config.yaml
num_hidden_layers: 12
hidden_size: 192
num_attention_heads: 3
num_key_value_heads: 1
head_dim: 64
intermediate_size: 256
vocab_size: 8192
hidden_act: "swiglu"
norm: "rmsnorm"
norm_place: "pre"
norm_eps: 1e-06
positions: "rope"
rope_theta: 10000.0
rope_fraction: 1.0
qk_norm: false
attn_scale: 0.125
bias: "none"
tie_word_embeddings: false
parallel_block: false
init: "normal"
init_std_qkv: 0.0361
init_std_o: 0.00737
init_std_up: 0.0361
init_std_down: 0.00737
init_out_by_depth: true
optimizer: "ademamix"
learning_rate: 0.000339
beta1: 0.9
weight_decay: 0.42
lr_head: 0.00546
max_grad_norm: 0.5
warmup_steps: 443
schedule: "wsd"
decay_fraction: 0.326
decay_shape: "linear"
final_lr_fraction: 0.05
batch_tokens: 16384
max_seq_len: 512
doc_mask: true
train_tokens: 153200000
max_steps: 9351
dataset: "wikipedia_en"
MLP neurons of a small language model. Each row is named by its layer, matrix (down: output weights) and neuron, and shows model dimensions 0-95. Each number is 128 + 24 x the weight over its row's rms, rounded and kept within 0 to 255. A neuron's up and down rows have the sign that makes its largest values positive.
Before each neuron's rows, "fires before" lists the tokens most often just after its 100 highest values on Wikipedia text that the model never trained on. A number after a token or word is its count.

fires before: "s" 62, "–" 6, " females" 4
L6.down56 [ 97 106 124 154 103 111 128 137 148 115 135 107 151 113 156 115 113 154 143 151 134 128 100 156 102  98 138 145 160 149 121  99 127 140 147 126 147 125 131 170 116 157 122 123 130 113  98 109 108 144 125 120 147 137 107 111 130 133 105 113 137 125 112 110 125 126 118 136 149 107 125  96 127 102 140 121 104 117 149 100 100 129 127 123 141 129 126 132  43 131 133 176 107 168 103 181]

fires before: "=" 95
L2.down204 [143  93 121 137 124 147 126 181 109 107 107 106 126 117  91 113 128 123 161 112 125 122 125 171 129  90 146 124 147  55 135 147 107 119 163 117 149 118  91 137 109 102 110 146  76 150 149 121 144 161 138  99 127 132 101 136 133 109 107 127 101 132 171 133 115 153 101 120 132 152 116 117 124 119 117 109  95 142 121 135 167 131 192 131 120 140 161 112 110 127 143 155 169 114 134  62]

fires before: "=" 86, "\n" 4
L7.down113 [124 112 135 132 121 140 114 130 133  92  86 141 141 120 124 122 115 135 139  76 137 101  95 138  93 170 126  99 123 148  68 171 104 119 131 138 162 128 154  92 125 145 136 101 118 167 142 160  99 117 107 155 145 131 136  89 123 177 146 142  99 107 145 174 140 114 146 119 130 148 121 117 153 163 136 118 148 109 168 120 172 138 151 142 130 103  71  99  92  78 137 110 150 112 110 131]

fires before: "," 33, "." 14, "\n" 6, " –" 6, ";" 4, " City" 4
L2.down32 [126 125 156 113 125 144 155 163 143 116 164 137 160 139 103 172 110 126 137 144 127 106 120 128 146 160 123 154  75 134 102 110 105 175 181 145 104 130 120 136 164 126 140  90 156 117 105 112 122 108 115 123 149 141  89  96 134 157  76 126 109 119 143 124 120 177 175 135 154  83 141 115 121  91 109 122 138 112 129  99 118 119 148 130 164 109 139 110 129 180 128  91 140 139  80 138]

fires before: "6" 14, "0" 13, "4" 13, "3" 11, "5" 11, "9" 10
L2.down95 [ 65 109 141 149 141 142  74 124 142 115 118 121 119 139 122 128 177 174 151 137 162 153 144 130 154 138 118 164 157 125 108 144 123  88 156 141 113 103 134  94  64 100 114 118 146 121 166 147 144 122 123 114 136 170  76 122 139 128 116 134  94 100 127 142 129 116 105 141  51 146 109 144 135 160 149 128 137 145 111 126 119  95 117 136 131 157 136 133 132 108 118 142 163 113 114 140]

fires before: "=" 96
L6.down196 [143 135 118 115 156 109  68 131 131 117 114 100 149 113 167 138 107 137 132 109 141 129 150 117 156 141 165 161  82 130 115 112  89  90 137 126 156 114 127 148 171 141 158 142 131  96 127 151 117 140  93 117 119 146 139 120 110 118 131 144 103 162 117 138 160 133 138 169 111 110 132 130 133 173 143 152 111  95 117 123 112 132 115 119 155  93 114 121 136 126 134 110 134 106 103 109]

fires before: "s" 63, "," 5
L7.down170 [134 111 155 126 103 100 163 157 130 121 160 124  96 132 130 101 112 117 101 151 107 108 119 131 136 142 130  99 120 140 119  97 161 151 120 126 134  77 129  86 150 140 126 155 113  97 126 127 127  91 126 141 114 125 139 125 147 107 129 108 123 131 131 118 144 113 102 132 140  71 113 131 132 110  90 121 142 159 156 121 148 163 145 138 193 124 141 149 124 139 141 113 112 163 140 137]

fires before: "=" 81, "\n\n" 5
L5.down116 [141 134 166 122 148 136 123 104  97 127 143 181 147 133 152 149 116 115 133 106 159 152 114 101 126 130 113 121 122 132 120 127  97 104 109 139 104 108 123 128 141 118 138 116 116 140 104 162 165 107 110 139 126 113 166 138 122  80 149 149 120 151 103 154 143 112 121 119 143 102 129 141 116 178 115 153 135 135 107 108 116 143 160 141 136 131 139 128 119 105 112 122 117  94 124  95]

fires before: ":" 50, "s" 7, " |" 7, "\n" 7, " /" 5
L2.down19 [108 101 105 135 138 103 104 112 104 157 119 138 166 114 130 131 169 106 107 157 147 119 106 114 135 138 119 117 183 122 121 120 131 148 152 146  89 175 132 104 131 140 119 117 158 103 146  92 117 143 129 120 121 135  81 124 115 100 168 154 108 111 127  93 143 100 162 118  98 156 128 175 129 129 148 128 129 106 136 133 134 123 166 130 126 147 111 141 139 116 102 129 158 110 102 106]

fires before: "s" 95
L5.down185 [147 120  89  99 112 108 138 148 131 135 107  97  94 133 135 119 143 151 137 166 126 144 115 181 113 143 113  51  97 136 130 148 121 102 134 132 148 110 139 126 130 117 117 170 115 158 148 165 107 125 144 123 133 130 102  95 162 127  92 172 139 135  93  90 143 170 147 125 165  91  90 103 159 111 127 134 156 106 119 123 107 153 116 145 139 123 133 135  92 138 135 119 131 164 132 121]

fires before: ")" 53, " player" 4
L6.down213 [138 125 150 146 113 139 121 107  87 112 153 177 133 135 129  99 143 120  77  88  81 150  84 141 151 108 158 172 171 102 158 161  79 118 141 134 161 154 138 115 155 140 121 108  99 102 153 120 139 139 155 129 179 123 125 120 135 102 161 130 212 106 140 122 156 112 128  92  96 128 109 152 138 126 121 135 107 160 108 132 117 105 102 130 146 133 148  81 126 147 128 109 145 151 110 148]

fires before: "=" 55, "or" 4
L6.down223 [119 140 116 108 142 106 109 140 146 140 163  69 115 111 149 109  48  89 141 142 151 124 168 139 103 119 128 137 154 113 136 133 100 139 127 177  85 126 122 128 180 125 158 131 110 128 135 108 113 133 138 136 168  95 102 133 175 128 145 145  90 164 118 116 135 112 127 134 151 130 129 119 156 162 149 109 114 123 126 116  95 113 159 115  93 114 130 144 147 136 122 130 124 118 109 136]

fires before: "s" 54, "=" 15
L2.down173 [101 148 149  67 115 162 113 117 154  99 134 120  91 108 114 129 138 151 146 134 136 148 116 128 115 133  88 143 131 141 146  91 163 110 174 139 147 115 118 127 132  96 126 122 142 155 151 150  91 107 101 117 158 147  99  78  97 146 191 108 117  97 135 124  98 132 128 115 167 140 145 126 139 128  90 126  97 112 128 124 150 131  51 136 174 162 169 135 193 144  87 122 129 132 131 158]

fires before: "," 23, "s" 22, "\n" 8, "aged" 6, "[" 6
L5.down161 [108 176 152 145 143 112  82 155  86 105 126 138  95 128 135 164 133 104 102 137 158 147 130  83 177 130 120 144 174 161 129 103 113  99 125 140 146 115  92  92 162 132 130 128 144 119 142 124 141 112 106 141 169 125 128 117 134 129 169 122 118 139 143 170 155 116 148 126 137  94 145 146  96 160  86 118 103 150 137 112 129 150 119 174 170 127 129 124 143 172 122 120 192 146 123 119]

fires before: ":" 79, "–" 16, ")" 4
L7.down155 [126 126 123 136  78 108  92 128 132 122  98 128  97  85 157 123 164 157 173 124 142 125 132 127 120 131 110  96 119 133 119 141 150 170 145 144 165 129 125 136 156 108 121 126 141 137 162 134 121 141 127 161 120 128 150 108 112 129 150 158 102 131 105 118 165 139 122 164 135 157 116 105 179 158 168 110 124 114 165 191  97 133 134 160 119 104 138 116 132 118 124 103 116 150  96 112]

fires before: "|" 96
L9.down28 [168 125 140 109  97 146 133 163 126 136 172 180 125  93 155 171 126 116 135  87 191 140 134 130  76 145 123 102 173 148 151 147 112 146 156 144 132 151 113 130 152 115  95 143 154  93 131 139 116 157  75 110  83 133 109 136 120 117 148 152 117 112 146 162 145 138  94 137 105 160  92 122 106 121 133 178 130 140 155 161 128 150  75 154 114 128 134 136 111  89 143 135 138  98 150 103]

fires before: "=" 88
L5.down136 [120 148 149 102 141 142  60 111 104 140  78  96 126 118 145 159 125 139 124 121 117 109  99 126 171 124 129 143  91 139 145  95 126 102 130 135 136  83 136  98 146 131 110 124 118 146 134 147 104 116 116 121 173 116 132 160 147 147 160  71 111  79 124 159 143 135 119 112  99 130 116 117  96 124  89 117 121 124 134 128 148 123 180 144 119 145 116 111 148  96 138 102 114 143 126 133]

fires before: "=" 78, " |" 6
L7.down28 [ 96 118 108 121 107 129 162 112 154 137 139 176 115 103 119 138 155 130 149 139 143 132 108 149 101 147 166  76 117 125 131 121 113 137 123 150 108 139 142 138 151 138 150 100 100 128 119 114 116  78 140 142 144 110 107  97 123 173 131 122 162 119 132 103 167 166 119 160 161 139 136 158 141 132 161 109 176 159 150 124 125 133 151 173 116 140 131 146 101 123 101 121 123 100 195  83]

fires before: ")" 33, " (" 33, "," 10, ":" 4, " =" 4
L9.down167 [109 129  99  65 161 114  73 160 146 104 110 105 143 127 144  98 125 133 114 111 145 151 106 166 118 121  76 100 156 108 137 123 105 102 102 114 110 128 130 137 105 197 137 137  89  90 155 108 101  71 104 116 153  89  81 121 118 141 114 137 112 148 141  92 133 122 138 122 119 139 140 123 141 130 147 121 107 134 137 139 130 129 113 124 137 104 134 136  99 167 145 131 138 102 129 116]

fires before: ")" 31, "," 10, "s" 9, "." 8, "–" 8, " in" 5
L6.down236 [125 152 126 139 153 110 135 134 116 112 169 175 135 127 128 120 140 128  85 164 132 133 133 122 105  99 138 107 163 123 138 144 154 131 105  81 145 168 126 128 126 133 129 125 150 137 136 143  75 101 132 136  81 153 124 163 104 110 151 158 119 112 134 143 108 135 181 150 151 127 131 124 126 117 123 147 155 144 136  74 104 115 201 137 129 121  93 157 154 111 128 111 107 160 147 137]

fires before: ":" 64, " by" 7, "rd" 6, "–" 6, " |" 5
L5.down138 [140 127 129 156 114 113 173 109 107 110 124 154 147 185  91 133 141 105 147 140 120 123  93 106 117 146  89 147 188 131  94 115 135 128 136 123  95 156 109 137 179 165  89  81 119  93  91 170 152 140 117 172 148 134 122 147 149 149 152 124 152 139 143 123 136 119  91 149 139 125 108 114  96 134 109 167 127 118 167  76 138 132 177 137 136 168 129  95  85 124 137 143 128 121 110 130]

fires before: " |" 52, ":" 9, "|" 6, "." 4
L7.down246 [135 137 117 126  81 134 150 121 127  92 151 133 125  85 166 140 157  89 174  98 147 149 126 155 156 117 135  87 109 147 122  80 136 137 115 184 149 132 137 152 170 132  94 117 155 104 112  84 180 152 144  84 107 149 182 125 105 145 128 141 143  98 120  81 156  95 108 113 169 102 159 140 140 118 146 140 124 119 121 125 136 110  98 143 125 140 146 140 125 110 123 136 139 137 100 138]

fires before: "-" 81
L7.down190 [161 140 107 167 101 114 209 129 117 140 131 134 120  92 150 110 154 158 148 154 127 119 156 151 143 141 181 116 117 117 143 152 101 150 135 121 120 102 125 125 130 157 105 161 146 111 117 130 130 130 136 128 122 107  97 161 156 140 101 132  94 125  88 122 119  97 129 129 103  83 132  89 127 108 121 131 165 144 137 112 113 112 130 110 116 113 141 112 100  85 130 136 115 123 152 148]

fires before: "-" 100
L9.down55 [124  96 171 180 140 152 165 137 126 155 121 108  86 171 129 112 106 150 145 103 108 116 128 127  87 121 142 140  96 120 125 132 144 135 116 172 125 149 113 136  89 144 143 173 125 130 142 108 101 109 168 154 131 131 130 149 144 114 110 145 108 157 115 143 139 114 140 110 127 157 125 152 114 116 126 117 133 145 129 110 144 136  78 139 134 143 142  85 167 123 132 114 156  73 120 153]

fires before: " |" 69, "." 7, ";" 5, "\n" 4
L2.down120 [111 110 158 136 153 142 139  94 119 115 127 104 111  85 157 103 121 123 182 109 132 190 145 140 134 130 117 150 135 145 144  85 132 129 116 120  80  67 139 133 100 191 135 107 113  83 143 103 156 130 132 100 118 129 147  96  99 128 200 137 142 126 106 144 131 143 154 122 115  90 125 126  68  90 137 158 126 115 114 108  93 134 122 140  98 142 125 122 111 115 139 160 132 109 131 154]

fires before: "|" 64
L5.down42 [112 167 128 168 133 165 144 135 145 152 145 134  97 128 166 134 134  98 136  81 154 126 112 139  92 148  95  88  96 131 151 146 165 108 117 173  78 119 134 141 115 138 115 173 164 124 165 142 123 144 121 133 129 123 135 119 110 103 160 150 113 120 142 119 121 148 111 117 153 137 132 107 138 144 109 100 138 113 133 151 141 108 118  95 100 123 136 114 117 110 152 126 137 102 159 157]

fires before: " |" 26, ")" 22, "–" 13, "." 9, "," 5
L5.down58 [151 133 170 107 156 120 141 107 118 101 115 146  98 116 140  99  87 171 120 120 110 106 168 149 112 143 121 106  96 102 127 146 114 146 125 136 119 133  99 131 136 128 164 108 121 155 140 117 150 163 160  92 176 158  90 113 145 139 151  76 135 142  66  90 158 127 160 139 148 110 157 120 104 146 119 132 178 171 106 163  83 111 149  89 149 153 121  89 128 141 111 141 145 124  85 126]

fires before: "=" 75, "\n\n" 7
L5.down45 [118 105 133 130 146 128 128 123 122  95 105 133 116 126 157 132 136 147 117 131 118 128 119 117 138 131 128 145  95 176 127 155 103 111 127 145 138  88 136 122 178 102 150 143 138 103 128 150 106 136 131 151 155 126 117 131  95 119 152 163 120 125 119 169 138 120 106 126  93 121 122 113 139 132 116 118 143 111 152 145 135 121 189 129 119 109 128 130 125 138 134 147 125 130 127 138]

fires before: "-" 73, "h" 5
L5.down89 [160 102 123 119  79 141 146 123  85  92 144 129 119 162 110 103 122 114 157  98 107 134 125 140 131 124 121 123 114 136 118 145 127 146 164 153 159  91 101  85 131 139 144 144 135 135 125  89 123 129 106 110 117 147 165 138 124 196 123 132 151 184  70  99 159 103 124 135 124 123 112 168  89 114 151 124 135 101 117 116 134 118 126 118 157 126 131 116 101 167 145 146 159 101 183 141]

fires before: "-" 51
L5.down141 [151 137  92  93 122 134 127  77 132 141 160 148 131 113 139 100 124 110 127 137 128  98 136  78 158  90 120 165 120 114 150 139 127 157 142 135 113  96 122 112 100 135  98 148 126 133 163 133 157 107 152 130  79 108 151 151 151 131 150 120 150 139 162 125 109 115 174 132 103 113 137  82 126 131 140 129 135  93 131 141  88 146  68 141 122 146 143 135 124 145 116 129 124 131 149 118]

fires before: "." 39, "," 16, " and" 8
L7.down207 [148  77 129 160 135 126 116 103 129 127 154 118 171 113 150 130 145 143 138 201 119 154 135 123 143 131 127 149 125 138 118 121 149 136 110 128  72 147 114 112 109 155 113 146 175 140 153 125 114 143 114 117 119 134  95 123 129 125 155 162 142  98 100 155 119 151 182 132 129  88 121 102 127 132 166 112 119 124  80 112 108  91  61 162 110 124 110 127 103 115  92  73 116 165 145 129]

fires before: "=" 100
L6.down61 [134 141 146  97 122 161 135 139 154 147 112 183 130 113 106 137 109 134 143 141 141 144 135 112  98 121 175 124 119 126 168 103 134 128 158 141 151 131 132 132  86 156 139 112 140 175 163 101 113 131 121  99 134 149 144 106 122 139 142 136 122 177 128 113 140 101  99 105 125 101 141 111 117 138 122 155 114  68 125 103 123 156 141 113 127 125 117  92 116 142  68 105 124 100 111 119]

fires before: "," 30, "\n" 10, "'" 6, "." 5, "e" 4
L7.down114 [112 109 106 144 140 159  85 133 131 134 117 107 124 131 128 132 124 104 113 150 135 150 130 106 144  67 121 129 121 111 131 108  98 144 131 144 123 144 115 134 143 148 134 112 116  89 128 124  85 155 114 131 162 120 142  83 126 102 126 138  87 117 106 154 119 105 103 153 101 156 100 107 166 168 156 104 137 122 104 112 120 128 144  98 118 180 152 102 154 118  76 150 125  85  77 122]

fires before: "  " 71, "\n" 6, " NR" 4
L7.down23 [124 128 129 138 144 110 127 133 111 151 165 133 139 127 126 163 131 174 112 129  76  96 139  95 109 156  84 131 128 141 133 170  96 103  71 117  88 111 133 151 158 127 117 124 143 156 157  80 127 121 151 153 123 129 141 114 136 118  84  99 124 117  93  81 126 134 117 147 136 126 108 103 156 152 168 134 158 131 120 155 117 132 126 131 145 121 141 112  69  99 120 110 148 142 127 116]

fires before: "=" 81, "\n\n" 11
L7.down21 [183 148 144 130 134  96 175  95 113 108 129 115 120 145 117 162 137 129 175 113 161 113  91 101 115 138 129 133 124 177 143 140 127 129 124 132 163 140 131 113 139 143 106 158 117 134 103 133 122 118 198 160 159 131  84 140 114 140 107 125 120 125 127 161 138 141  95 151 139 155 149 124 129 146 123 132 168  82  87 111 151 110 156 199 110 140 157 142  98 175 119 144 141  84 117 142]

fires before: "t" 23, "|" 18, "s" 14
L9.down218 [150  89  97  92 135 154 134 148 123 139 115 212 140  75 122 146 103 131 163  83 128  91 145 144 113 110 133 157  86 107 173  83 136 114  92 162 132 127 113 118 124 128 108 139 124 122 149 131  75 120 125 140  89 107 120  77 124  67 179 119 132  98 118 100 173 116 106 123  99 120 113 115 138 112  99 124 111 146 139 135 123 140 135 109 148 119 150  93 182 140 132 129 133 109 144 141]

fires before: "s" 62
L2.down113 [109 142 142 131 136 109 122 130 111 114  93 118 132 157  89 104 123 109 140 130 134 107 129 102 121 108 126 125 107 136 120  98 108  99 104 177 129 136 111 139 154 134 139 113 171 102 133 155  90 163 133  93 125 108 129 118 139 113 184 138  99 136 123 134 130 117 136 126 140  82 157 119 198 150 100 146 111 140 115 148 155 160 115 145 105 146 168 119 130 142 115 138 146  72 115 143]

fires before: " |" 36, " (" 26, ";" 14
L9.down53 [123 113 111 126 115 126 138 120 115  81 135 104 105 115 156 161 110 115 132 165 159 136 111 163 155 143 155 161 104 138  95  96 119 119 154 140 147 124 118  99 134 100 153  82  87 125 113 130 133 176 119 162  88  82 130 156  96 116 120 115 151  92 162  93 123 100 120 101 105 159  82 155 159 111 142 134 166 124 108 112 100 136 165 159 179 149 113 125 107 115 119 109 122 115 121  87]

fires before: " |" 31, ":" 12, "–" 9, ")" 4, " by" 4, "=" 4
L5.down190 [122 122  89 127  92 136 128 113 113 129 111 124 122 138 125  94 107 141 164  96 119 109  93 149 164 142  79 102 157 128 111 117 133  91 120 162 169  96 119 114 105 115 168 171 125 112 135 112 120 117 140 135 137 116 146 187 113 124 153 138 136 134 115 135 110 134 123 106 141 133 111 111 136  95 157  95 121 168 186 105 147 145 101 134 111 131 123 122 127  93 133 107 116 131 128 124]

fires before: "-" 43, "\n" 32
L7.down140 [128  92 143 122  93 134 141 140 116 102 137 142 120  97 107 169  98 139 129 116  78 162 121 126 129 144 122 134 126  99 119 149 131 171 156 114 129 104 114 126 104  96 106 123  99 123 148 161 129 134 143 147 139 112 119 144 118 153 111 130 121 118 145 125 156 136 106 100 123 122 129 155  85 111 102 147 168 151 147 117 102 132 131 131 115 148  95 148 164 160 114 143 148 129 161 129]

fires before: ")" 77, "," 5
L5.down182 [115  96 157  80 121 160 108 117 132 129 105 137 125 122 159 132 134 137  75 117 111 139 122 140 138 130 109 150 157 143 145 177 147 109 118 115 128 115 102 137 135 137  92  84 107 129 128 135  88 121 102 131 132 111 127  93  97 125 148 149 132  98 103 138  94 108  77 124  96 128 141 146  89 173 133 124 120 158 184 185 129 132  77  86 150 106 119 147 165 134 148 105 154 115 141 160]

fires before: "-" 53, "ti" 4
L5.down24 [ 93 115 121 127 116 149 147 116 152 132 157 131 145 129 157  83 152 156 145 164 164 139 134 170 132 149 141 129 106  94 147 130 131 180 103 169 125 117 131 151 121 122 135 110 118  79 180 117 103 127 132 134  67 124  95 135 104 109  76 133 140 108 137 157 136 112  74 149 134 121 138 111 114 200 132 155 106 134  94 160 115  98 113 115 120 145 124 127 139 108 157 191  82 118 147 157]

fires before: "|" 30, " |" 10, ":" 9, " positions" 7, "\n" 6, " office" 5
L9.down60 [186 111 109 130 113 146 129 136 110 118 145 152 114 147 156 112 119 124 115 109 131 178 155 152 118 139 104 110 149 157 115 141 122 129 158 143 159  91  96 141 124 169 103 165 148 128 135 121 192 126 124 121 145 148 129  94 106  96 145 145  80 110 114  97 118 116 101 134 127 109  83 140 124  88 107  94 121 120 105 140 113 103 120  95 109 125 135 136 139  70 159 156  96  91 124 130]

fires before: "=" 49, "\n\n" 42
L9.down19 [117 161 155 113 172 166 162 106 152 122 109 124 127 122 133 128 164 146 147 122 130 116 141 168 102  78 121 128 143  99 149 154 154  99 131 125 149 115 111 110 119 121 189 122 144 104  91 124 107 110 122 134 103 116 119 131 128 153 119 181 128 122  83 136 105 128 145 189 140 114 127  80 149 117 147 129 117 169 131 120 144 145  95 123 133 119 152  93 144 115 137 175 124 123 137 153]

fires before: "=" 68, "\n\n" 7
L2.down57 [111 118 131 128 108 155 138 141 131 130 134 122 112 127 103 133 122 123 136  94 127 109 115 142 112 129 125 104 166  64 130 126 137 140 138  91  89 149 103 106 109 157  97 138 116 147 133  69 136 136 114  95 122 148 117 121 125 131 137 130 168 122 169 139 119 135 136 136 117 159 123 124 129  93 116 123 114 147 128 114 128 116 114 122 119 120 139 136 111 116 129 119 133 112 126 112]

fires before: "-" 74, "\n" 19
L2.down137 [129 179 149 124 151 123 145 135 124 160  97 101 138 136 147 133 126 130 109 122 109 130 109 116 139  98  83 150 103 118 128 157 109 165 109 153  90 117 117 107 122 132 167 124 134 121 108 158 130 128 141 135 137 112 117 149 146 121 153 187 156  91 166 123 124 142 134 153 158 155 104 172 124 125 131 153 111 149 103 182 132 128 126 163 140 103 143 111 158 101 148 138 141 138 174 100]

fires before: "=" 100
L2.down160 [145  97 104 124 124 124  76 154 100 102 171  87 132 119  95 121 135 140 136 138 133 143 127 136 129  69 171 136 163  66 116 112 123 182 124 133 114 110 112 156 122 149 106 140 132 130 163 105 124 182  94  98  81 122 101 113  96 155  99 134 121 119 164 139 117 114 122 140 142 125 145 145 146  87  92 139  90 175 104 112 112 107 140 122 118 129 105 138  98 140 137 157 117 148 138 131]

fires before: " of" 19, " (" 8, "0" 7, "1" 6, "6" 6, "2" 6
L5.down187 [ 98 125 130 104 129 122 100 143 131 101 146 125 152 142 122 141 114 128  76 161 114 151  84 154 123  99 159 157 157 147 114  95 136 117 109 114  81 105 114 141 158 123 115 142 134  94 126 141 131 117  97 144 120 107 127 143  86 123  88 132 119 155 139 111 157 128 169 105 119 146  89 164  96 151 127 178  98 138 120 119 129 120 155 110 139 125  81  75 110 106 149 127  92 110 112 140]

fires before: "," 94
L9.down8 [116 150 141 117 132 108 101 161 122 144 135 128 151 172 116 143 160 125 120 144  84 141 122 120 166 150  94 156 145 132 132 105 150 106 120 124  92 145  86 108 128 156 113  79 159 122 109 121 150 129 131 120 147 126 124 134 151 134 167 158  85 151 119 170 163 104 155 102 117 199 114 158 104 146 135  87 124 161  98 145 102 108 103 147  86 141 146 142 167 136 155 179 144 142  90 139]

fires before: "\n" 58, "\n\n" 34
L9.down240 [113 102 115 123 123 145 145 133  97 102 175 132 107 202 143 131 114 157  92 133 173  94 171 115  95 127 151 144 101 123 190 144 112 135 149 116  93 134 119 135 175 168 129 104 109 125 104 132 114 152  91  84 151  94 111 107 140 132 102 112 160 147 135 125 114 118 126 127 149 136 128 103 128  92 121 154 163 103 164 128 114 133 190 125 137 131 143 137  96 118 115 100 146 108 123 112]

fires before: "-" 98
L5.down191 [132 140 156 146 118 133 132 139 109 150 132 169 131 146 157  87 125 143 168 114 100 103 108 171 161 107 138  86 161 107 134 139 121 163 169 116 149 126  95 189  84 126 106 107 122 139 131 144 131  74 126 139 110 116 124 185 122 128 116 166 136 125 148 121 127  92 157 159 109 121  90 118  82 144 131  99  97 120 102 160 151 161  98 121 193 124 158 138 118 106 177 104 154 101 144 127]

fires before: "." 67, "\"" 4
L5.down128 [143 145 108 135 111 141  77 111 154 132 109 186 114 135 134 112 133 150 138 118  97 135 170 145 135 116 143 127 159  84  63  78 114 114 122 125 126  93  83 100 107  94 124 117 122 135 129 111  87 145 116 135 122 119 113 110 135 134 135 129  94 136 145 150 132  82 111 114 130 174 133 142 166 124 149 113 111 135 109 117 134 148  87 124 124 105 113 118 138 125 110 126  90 148 125 109]

fires before: " of" 27, ")" 11, " to" 7, "\n" 7, " for" 5
L6.down228 [126 146 107 144 152 134 130 107 118 137 169  94 104 135 138 107 141 157 121 126 131 181 120 104 170 117 112 162 126 131 115 143 118 126 147 171  71 116 164 114 169 156 118 100 123 136 139 151 158 120 115 131 127 161  74 143 124 167 134 144 173  71 148  99 151 118 132  84 107 154 166 100 130 158 137 110 120 146 133 145 114 107 130 106 116 136 136 114 126 113 181 120 124 104 130 142]

fires before: "-" 49, " |" 9, "bit" 4
L2.down87 [113 174 109 131 170  94 145 104 126 100 119 120 119 124  98 117 113 143 108 124 134  70 154 128 120  90 159 107 142 130 146 101  70 151 173 121 120  99 112 164 124 118 106 142 154  95 111 100 144 159 141 135 142 117  94 140 149 171 133 115  86  86 116 122 145 120 112 154 165 100 115 124 106 156 127 136  96 126 150 123  85 152 136 162 177 137 150 144 153 148 146 135 126 111 114 155]

fires before: " of" 20, "s" 19, "y" 6, " and" 6, " to" 5, "," 4
L5.down194 [150 164 112 143 123  97 148 146 142 137 126 195 122 184 121  91 100 146 119 106 100 126 126  93 150 144 136 125 139  88  98 117 113 149 151 133 158 120 115 146 107 150 161 126 138 113  96 119 162 143 134 149 119 159 109 120  90 130 132 105 166 132 139 105 164 122  92  68 101 113 121 103 118 159 128 109 107 101 133 180 114 131 124 130 151 108 144  92 105 128 129 114 105 142 107 173]

fires before: "," 81, " |" 5
L2.down43 [112 123 137  93 137 129 113  97 120 197 107 116 110 117 133 124 136 138 161 111 165 127 106 157 101 140  98 148 128 101 145 134 125 146 131 163 111 129 133 165 130 117 111 125 131 111 122 163 175 154 144  94 113 132  87 136  70 133 144 139 135 112  78 117 182 152 136 150 135 181 149 138 150 134 119 125 100 154 139 166 142 109 118  87 141 110 137 128 132 125  99  96 165 118 131 123]

fires before: "  " 64, "=" 19, "\n" 5
L6.down115 [143 124  84 115 152 127 164 152 164 133 133 114 128 136 117 134 115 163 122 130 141 122 135  85 138 162 154 148  84 123 149 127 154 123 129 159 113 124 100 128 101 124 123 112  89 136 157  82  74  85 134 156 140 168 124 142 112 122  85  96 134 112 154 109 142 145 101 158 125 155 114 109 116  99 118 122 140 110 122 119 117 155 165 140 107 122 144 122  72 148 118  86 122  98 147  84]

fires before: "," 35, "." 22, " and" 5, " to" 4
L6.down44 [149  99 125 123 148 150  95 108 146 128 163 115 107 127 108 128 110 134 117 153 137 112 174 117 109 134 120 129 117 104  98 110 134  94 127 181  87 116 151 119 145 121 150 138  75 148 147 114 144 156 131 146 113 129 125 127 130 117 123 145 137 108 111  95 121  96 163 143 173 125 169 132 112  99 124 115 166 150 152 103  94 171 123 117 154 170 133 134 169 122 148 137 138 153 111 142]

fires before: "'" 30, "." 16, " |" 6, "–" 4
L7.down172 [125 146 106 163 112 161 188 146 172 106 160 149 103 153 148 137 130 136 134 124 150 145 135 155 117  84 105 123 120 173 105  99 156 107 122 120 140 124 158 154 107 159 135 122 141 123 134 147 149  89 160 161 116 103 153 124 136 118 101 143 147 139 137 120 133 155  87 119 117 168 119  98  95  94 146 134 144 198 161 143  82  68 118  90 117 124 102 138 125 129 137 150  99 150 157 127]